From a checkpoint of a small transformer trained on Wikipedia.
Size: 17 layers, width 512, MLP 2048 tanh GELU, vocabulary 16384, 70.9M parameters.
Architecture: LayerNorm before each block, learned positions, biases, untied embeddings.
MLP neurons of a small language model. Each row is named by its layer, matrix (down: output weights) and neuron, and shows model dimensions 16-207. Each number is 500 + 50 x the weight over its row's rms, rounded and kept within 0 to 999. Numbers have three digits each.
After each neuron's rows, "fires before" lists the tokens most often just after its 100 highest values on Wikipedia text that the model never trained on. A number after a token or word is its count.

L14.down962:477484438464479506540514451552435527488487470507532495451566498517452565417543531481405451492443425527535560387513526475525416522500491455494529478470467500458481467533547468529372484509551440440530449557495452513501487525579569505511507414434487485523479540552436492600541479478481517553501430389557474514568499443590578495534511430501462513447493433472485439416450432515450450410554528488439503560528519542531509491527484512520558503519457497477514436483458509428535575435462503537485467462438525463545567561507508578536480500479493461485456439442434505570487502490548466558
fires before: "\n" 58, "studi" 5, "million " 4

L14.down1868:535503505575514545573530432541515474472535374527450429469449507450503592428523479437540460425611505501467483439502411478519491506491534600489567505475524573499482545497485537596551521433523440546537488508480475517495521554479482455570421463435480506545574554543440514425551503501472585454497532529531464542459585394509503513492533477597523398513451543497480537509479430499504482523541462541525518618528587413492614600448466434500540481454430454478503530526496545572498515505552532486487614513530447433491469502543483504519455485492446421450445450563521505543539538482515518460
fires before: ", " 29, ". " 12, ": " 8, "-" 4, "(" 4, "." 4

L7.down1890:524557514565490471431476477466518436548546568419504491479477495584478525561533484459559445521513502494447525503470518497522479533484558499548590518488524462547501481462402557446476577499490492530513542453509459607553381484544484510570544507498513487495539472487526506454474495499475546580562572539563482501441477469477445519539446384477494485526453509634549545440483482466519470426417418548485483520603593463453519512509476488503507445478512544504518521617524463519627458524515491362579466473504453493506518483459507482556391534546496505479458430487524549611523530446518529453
fires before: ", " 40, ". " 17, "\n" 7, "; " 6

L14.down960:423448424439497364580469532436490515507569489440504437605388513485447493497511470502520383515514485498472538573450465495467552497454427502531496573546470510505484552383418535496495481554511506476464559465474452485553502565467661539486481481449479504457458505512488458562537496546527472469489528590522494526458474452491550510518477474543541423412486508493559467483503460464557514490570544489459425452465486573466506443390593448490446522521487509450526482554509466496607456427566509389525567543542530476489507554485568451492492616536563629525526486497528464438562503513492433489
fires before: "| " 50, "/ " 10, "August " 5, "year " 4

L7.down902:527531500433501502497532494537445527502400507544574472499598432428478502515483470601551602460523560521481516456492502589518419355529500515519476497473500626525444531518517548507498475434474530498533481554514434464488561511476478490527466579486549542432423549652598458475481639597565533488505581458519510475515513452507504477603468468436431484538606408550458539493517483532562469557503503404574427548478462493525426479581454464425594507525503522493435404588534595548438514505505482528469435501491505479472466523472590497519401519403526547453473452502449515527549502527508541585
fires before: ", " 50, ". " 8, "201" 5, "\n\n" 4

L14.down1554:472524525495509510501396533521521481483524539495431402548530497470489467503589589521447550468407448439442480522360476515547478567524463449556378526440467512517476487433550574505495497512511509484475575513497528482500496607448392542422382533454539517495465498465475562523465552368454469532580536505469420454549450606548543416457587550485448539509450577446510438492481488515480575450450531501492520501542545566455461466463566460470461516475467623531556537470457484510506484545513469516527569497506601525414479448483513518533487449447455548518496444441439463535514578568469483503
fires before: "199" 35, "198" 11, "197" 8, "200" 4

L14.down1263:547450415531438549526534531498507458443412478485593482454515544494539530519583467510502528438551569516447469440520515425542546567595501413416563476480634477508508423565407505516398465505538600585439446504591467398501531503460447420489411464496546549524482478545523532572579486474512514544511488521558564553542450491421582449634481477492512472581537523398480508537542572449415487412523497448556435452482555597403494403409515453517477441521473555543518484518525439645484515523546516590470518585601484420467587532499512479539598508527524466551497484478489515557406521413555548522
fires before: ", " 17, "-" 16, ". " 9, "(" 7, "." 6, "'" 4

L14.down1721:488493482563523523450519490450458506602439498551463495448514467512555473577448480547396514414478506471473494590479501532574516447437491550504511494491467539548464500619471502518570646514501543488376521529564499543468489521534478468468524566449456488605450530548486505519558504452467568464377555477559504474442550511460464544489476470512509556413469526560647404553543430487464613463503457474493504516502532457556444638477454547455445470490495465513526609563550587491558504543511509542408568585495559529516571457493515411486481489501600499522466457444518469486553467511413453399
fires before: "." 41, "% " 10, "| " 7, "|" 4

L14.down456:456469471484488519581469495500649508569530493484541517598515601510450545460540491431549515459573515555586452453566494472484419508504407491539503559399493531502494542421520469494462474506594542558359529539477544564523516596505428466488462495523538534472473542456503527375421520447549462560438545478540530537523496472409599442517523525544520406499522472566403541468407511445478531508528483381457482569468548544424470510531484468553604512492527478496482569463498513484466483486586460350487404533502605505425484530475526455609465485505491491480513502537508576591533491602565374466
fires before: "| " 69, ": " 8

L14.down838:477532412535484512558379586568523480493569477449514425434399460449540524526556491482503515543462476487520490517617471466460464505527516462452463414574441544527532589464422468512539545421554555512513531482517487549426486488619541588474511542498531586519520505470556516478524477480522550494497476422484451478470508515514506420482431505456463571499462546508390551473506515517440510599519611515484433499470439458379464497558432408434440553549521448518450452511407437470434465560405443527450488493547432517494604487464498465535486499557432424582502604554487440565492465564586532512
fires before: "9" 20, "8" 13, "7" 11, "8 " 7, "9 " 7

L7.down221:525478569489510453499510428462560533562505541452483507513455402529436451436478481579550438535562487425513547550425561554534662554508538526481548475494444633529457505512478416533503459570473502539509515517463460457445490521532592423439449489471382522529577523456435553512474366498544554585519541510509591478514513575643476480544483508497487447548526418514468488541594518561576530537542522338623450488456513503449464474516553449613442542463578484556565436499475544477535519511548515394517391467452466515491448595523490487424491429445503521480508444429395538486508490426549536579
fires before: "to " 16, "on " 15, "in " 14, "that " 7, "by " 6

L7.down1058:488487495562477472499556485525503471442533520515495621539561434612501457389373548538553551498455517544467480486452480482492474492530469562375512443555547536481514531517462520552505431572518528531548531578520540514519614419501447518460536566549471469458570454510539617476503499485465499474537503561464535503513572592455457533500569523481515465479539569463466508504517457501570524548528522489525572507465458518472483509470521451422515555516513458555495502455557585493507509511557618484419584501623576445452491493464390504517490524442551551519532515468464457541405526495496524506
fires before: "- " 34, "| " 22

L14.down464:515430441568576493551494542590613546519491441500499498482536498593529586469407458487559465533494448537514425536567531476479418496569516530415456508479461515468500549545361445458491591493626430467486503533506535504605516549568460492448523523538449547516428488479507456521543601491564527433510512483512510482574552479534572508519484426527433464511485501449549473497543576533444522564540470423525550475381487457508472501427465428445523489476482440538499482501530518518526462490452552459462426453503467492493564499534513524546484568508489557512448559575497447488508588558504451418
fires before: "6 " 14, "3 " 12, "1 " 10, "9 " 8, "5 " 8

L7.down482:530666509518535474514467398475536499445544504526524458526576439480459463389482430444486533547566539468510513486524481529456517418524435495559513528505456497439421507450460518508554527397451511519470500635471522482432509526486470552545481584526567417542548539415568500496509471544618429475451451514506458464459483530467474497503520437579485525542470526503526485466335474539464560396503483546557518508497511530616560470477435500560570509489565500488568513555495459574399576514509493569400458417510583474430482491450530494501443499465490500394484528607576461413532520486420482393
fires before: ", " 21, "\n\n" 16, ". " 8, "3" 6, "6" 6

L7.down1713:546466476530477454488509420516541520527495519575520568499447476481504457493513466422417476582571526508403599391413491485503450487512438482495518418537447555512418496438481503507541485458491477417569432442522571428544438457531512465476510513557514498475559458360442535510436597475454552521542531512501485523481391503542478540482460521544457428535551569524524426497427476516532547487502525415505506392427445462557532528429525459463439482601571458534515417529449494504427553526495476569513415448588509482522505514484488477500477480519464467550484403493548515556532447535501506511
fires before: "the " 37, "its " 6, "a " 6, "his " 5

L7.down617:483518533481443488523448409534485482503521526491509452518508572555525553422550468528501481462506549428390550466448474576488481539532486379484554495457483455563463509472452550532459413458545506558576522473456437456480540489536544528432475550507434536489532534481507457559473471456508488536540520512427504544490515508435560462442486507478510554539529585501515431511464570454509514474373464486482477497560528512495458521435559498624600490485452452558596550518508481545477485643580474481475526511546476513550484487520499541460486510511527518621449538498437549578526564479447545494
fires before: "–" 11, "', " 10, ") " 9, "' " 7, "'" 7, "," 6

L14.down1415:405494444399510520431517543441571501518514573515434519473523522596545478555508458499509421528510490449543426499491503424477450537518482473458434389447620527541525461531467466457486479512569495491472503578473521411463471515511625556489520549508468531626566512545461431579548529434492488552450437405508493569600468465539484466492518439516559449506532403605449509504510543488506547431472405413556412411465515507439574456465431578467548479483503523547476495494528449449498538672424453497532539494486488550475492456466548445497525434479430570566565519459531347504595488612577524620
fires before: "to " 25, "in " 13, "by " 9, "for " 7, "on " 6

L14.down746:481518478530532473408549489563611438475448604393462486391517596465499540570452567546456470515458478409518471445507486535451466438432505508531485525530405470507498555563534464497440546519538516434579526526466438538402392551476499553601459474532545636497452540521476517475596430448562479530479486499443541449482441486484484571527472444489511493429536530547552467532461574539552559515578613461599447508464555461383511538474395549572535574554484531447431594514637523429451495458476521472440523516476526543481485523477559535500512493489521401543573523433563476505471459576491556467
fires before: "6" 17, "6 " 15, "7" 15, "7 " 14, "8 " 4

L14.down1169:530560483575451463599497620566511533467473507536560514486405517584438484597450464546507479547452545404483510448494474415472504590432509569474469495531456559469517468570459532547547407506477424557447547518489516499450365496481436513555504488481423465516478499394600491539441469440512493513598584509522507527513506442518596511442497504434508511529477516535539509480441514484482472524588563583528506434415536493548519563471535455407490490533441519515465417508572524396449454525532623489521528444547511540492524543491485467404489476411507529520541526494457451560435612544527504464
fires before: "a " 47, "va " 4

L7.down1842:445626555514523407471473432445531515550474437510522547427472477457455534429494489477512461474529496485563557466482476545457543468536480592489572520454512539547526514417428477559572440542504506565493555537444560502455499398493488468507572516523475491472457523506466520534558484552499485605485508445456455381395568411517504472511478517515473542482534556592531520490474472511555485502486416513633535481556492602553479473501521533547404468454484496574513505609493439535547552507607515493581524510586477433548509440505471476413494496499519536536494437549521505484538521530528553528
fires before: "–" 35, ": " 8, ") " 7, "season" 6, "| " 4

L7.down323:440558508496548508533556524504442634449383506490494540466527478463405448533476521545394485583586425478537496462450562557480591418487483568437508439497512530519438501495451520482517442486567476553476530440532547613477458465574649546459464497361513484494465488503503553500558480545389473521520514500427659491468564540480537481547443521502462544506526546555479475386454560527536548491484560570555594412578432527506559507448608495603506514479462456476512527517510540526529503582567410457514492495552397584474493540504396615543609419446539470523463470479428503497474497493422443487
fires before: "| " 38, " " 13, "the " 9

L14.down1348:449590524525456492515568543505409490507442482543486455545524519572408461415429414473519425539497456586424503520527443519540485593428468479497523437488491541514554494539473533534573460580482505521531477444479499533454495506443526625509537615487476535491572528519471451579525455486475425440424417513472532438476634504496487501444438528480467631528496487366459530463518538525514472512492582486457525429491546516414621455548513467513443494504462427488558481509465600587478476583461528486460509602557507504665458451580516500509481480519504513584534479454479515463542495518509524481
fires before: "\n" 83

L7.down362:488533531588547519472494560432484518501458517452476423513498551568470447557590441579459496496444445516551568439473511413511483496556487524504516507529551502490517580493437531417475550411505490449457476532443459511501442467539457634470495534518477517570441555464371519547536441527457529558448513441561471454466550501421447476563465521443466487460480520536590592505484497547475527486570568581588524478566462472455459559447459504381504488553568574493480589451512453448580552615647468481614423487525498487569542511516472482515531436485589524526551471434495503505555460497493516463
fires before: ", " 34, ". " 13, "." 6, "\" " 4

L7.down16:463497440491539495433521556540460438596455540474547440492481479470481509580517527630571503513490475461508490474586520583503416518481477524568514472516561418402397506463448464493290533483462555518502458409546442444525495466460617537475503545486534549504547440459490465555445430529612438556462476456458512548479561562443477469534553536552528500447558456572446564618528447519581389559525509650532538562479513474475562637446519514554412525473385536535489500500492511449524530531596472425516566558538509412583441514450553493454537416550621439504405421410556506469514512527517467454
fires before: "| " 28, "a " 16, "|" 11, "the " 10, "of " 6, "to " 4

L7.down648:531491429536522489480423489495470511441557487446482592503451493401495404510561483476591481435513430393503525468431473520470508523615476495489540546514539407419490512506487452577577536524565506493513549558436496511644499546467546583398586580602488419482471498415491507454634505505476407504556455476632577473484509483512540498470517487526543516467504527626446516449510499514529491505473443437506444527496536550555482498445587480569514518504550491497554542558545450483550496570504444535426489482609498528494536531532459558437464570540467461512557466593406514492558486525457431557
fires before: "- " 33, "201" 11, "Party " 6, "•" 4

L7.down1226:510522403539535516496447535551527528511481489551476476562512581408475524489453549478534554423510517590472553461499493446507470537560385496532518467457468518511522472483457518575446434520467515558465514493511560456448433472444497495386485498518521530510455525334557539530382468393542484591482532478535453547600448528605466492481491355440479560481410525502535433562574515562487508488487582464517585577552512533494508492510497504436560471470441525470533529484465510315516496540491597549474536505511456494585454461473546437461518513458643422497500427484479499521474517469519525517
fires before: "\n" 61, "| " 9

L7.down937:434523503580405455500487499450469575510401456489530531468488538563555410536484536475484531527529437544522443423537503478557567419542502547447518428540422451512472500403454501459551636558448542416461466441479552516520417427546480519523556568493502541495504533527527482601524472566562560474459533499487465464419554458445515486522445466539482558468493528528495516530416392434488539460474514543540487449623501569430486507559440503482461548516481535492530501495477532492633483476544581532540480496592483448591477508518513546480513476496473443498565456515401487550529623534552508477
fires before: "==" 24, "\n" 18, "===" 16

L14.down1302:532539496457493553542565468390454511526474454494622514521475442488460482440542542512468495508578502453507440485444548465569444510593482478488512487483506557489531477418426524612504543521503518509534444516513441538531450484508487499492534356499521498472431484467457476429553561548437486418442578454508544642333519483501401439576448539530470504458435473476487470496499436606477528538445606484531529510444464555568531482406502516563490536516368439461547506632434511489548497375486523553439527453530484566423532585492450547511492547490536459523442563537496543440469486454603442518
fires before: ", " 27, ". " 13, "\n\n" 8, "\n" 7, "." 6, "-" 5

L7.down1413:425564555442471511398542478451480550495559484539569417601496536466496547551581553429463456454490464474459483401521450501507492402581474415551481511538531473511496484488473538530484511491500458563515457505523477433458448538418315533509434546399640485473440556538549536410540572479456521531521483466498483504406468499526532481471497427480588519443463469546610499425514585475503531541374437471419480505534588499561501456448579450457462519478541507531493557448518517530537546715473530526474484494557550567401571453488456552573490509406465578532428599466517516491507497487370469573
fires before: "| " 56, "(" 15, "|" 8

L14.down772:497436503455451515479458574512507447463538528561447542457469549574575367582436514492541518446443530502509449562521513528489507476571498349478556505551436517490352409512565461518469521449542423495529504549566538575504537546445432474488463512522539455543407443465529537511461510514540455544509476561512597535656509598523522436444567491467524449499497561411570481494489567542510462465446523522405523439537457549419410438536507467474511460535478481557521515467488557499447476539376443552484461531485569530512493445494553459513526543493442457447500588420554422526476542514452544553
fires before: "(" 45, "199" 17, ", " 6

L7.down1867:500503470488546508508570497415388597372435477481460480438470525500448444534532466520547436440584509459472461471447580514494570449461484480513538433569479505500468477540457537479465466575536534551514479517473497439570520481488561530480580665495517505535453477473483516503492451520478488499577523504525512553442509457503414427479422495548495427516473552373548563536448481561538527550462561513493502556436559475519603461433468535536449465505517537520499419553478521485613480584444579530570458453564412480442461619496388564497547530525472557509553473504404500463538549394431446395
fires before: "| " 29, "(" 21, "– " 6, "as " 4, "|" 4

L7.down1256:409586524544539491438500484498582577458512492473495508499489507499460526409441503444515502504533458474441550425446510484451559463504412547479474436499510464479522490463404508433502482447621563404405494460484554486475471521426381525513540536521576475524419524557568499577510454542453379420574519527412506529494627496425491478451486428500448574598563662533482413509532450477527519426522559570476522473532554388536550466535501547439527581444503465484494453559441504449498465575499519516429499564594528493416474589490518525425501418541485535487488583521553481478451489424485574529
fires before: "| " 46, "–" 9, "; " 4

L7.down1535:498518577580444511505491544505571491545462553460487495479484545590517557499471477478477513448459629456488501518509543569432458515535552535517469484458520497430530426518581535567423487474506580663449568529437481599472511451543511478497540481543514589566504484474443552512497476486505500523398421500454501459458510543479565520465516519501536492481416498477584408482476500570540444503477503494481481502543558449533540509480495494430490572497484507433440482528514640533528560521483563484385526539540441537581452543473473495642525603513614505537546461485520480528461442521446479458
fires before: "\n" 43, "\n\n" 7, "the " 5, "team " 4

L7.down1198:571520518521507418537502504368450569484567468492542565560519619643492489521569504484473429540521494517580489421470492483447571445412486562533578497486500518470473512486481535456512409592479575526431485526518476434504481461503474504526495533564469549501400480448436514591536471466511457416545546510489544483488494423549578495447447522468433597540590502495549552501414464532513458458416507601450518505499379536480459456440547476501495465467474497457494516503451492485569519544485567449600512453528569502497439525406365660626559520544461452491506518387485540586466521499518382529
fires before: "| " 53, "°" 4, "votes " 4

L14.down240:541526498537546537534480484474460480470542487578495442562529494518405550404552472477479458488439542497452486573505465443522529503424427509411492516538486540442435555540426440477502492407453562497508496599545537530542547486526553460447561485528484449554461407443411499474388488453498449434509560519513508502482442475561419384454538518578516490520520507418510528512504547522419513571472588476465463540461489513470469387547487409500510461511490479478486494486467497534519468527471553532468572437468407410595477526466495532548505473559581516518467490491461472521447491510532553510
fires before: "4" 18, "5" 16, "5 " 12, "Bronze " 5, "75 " 4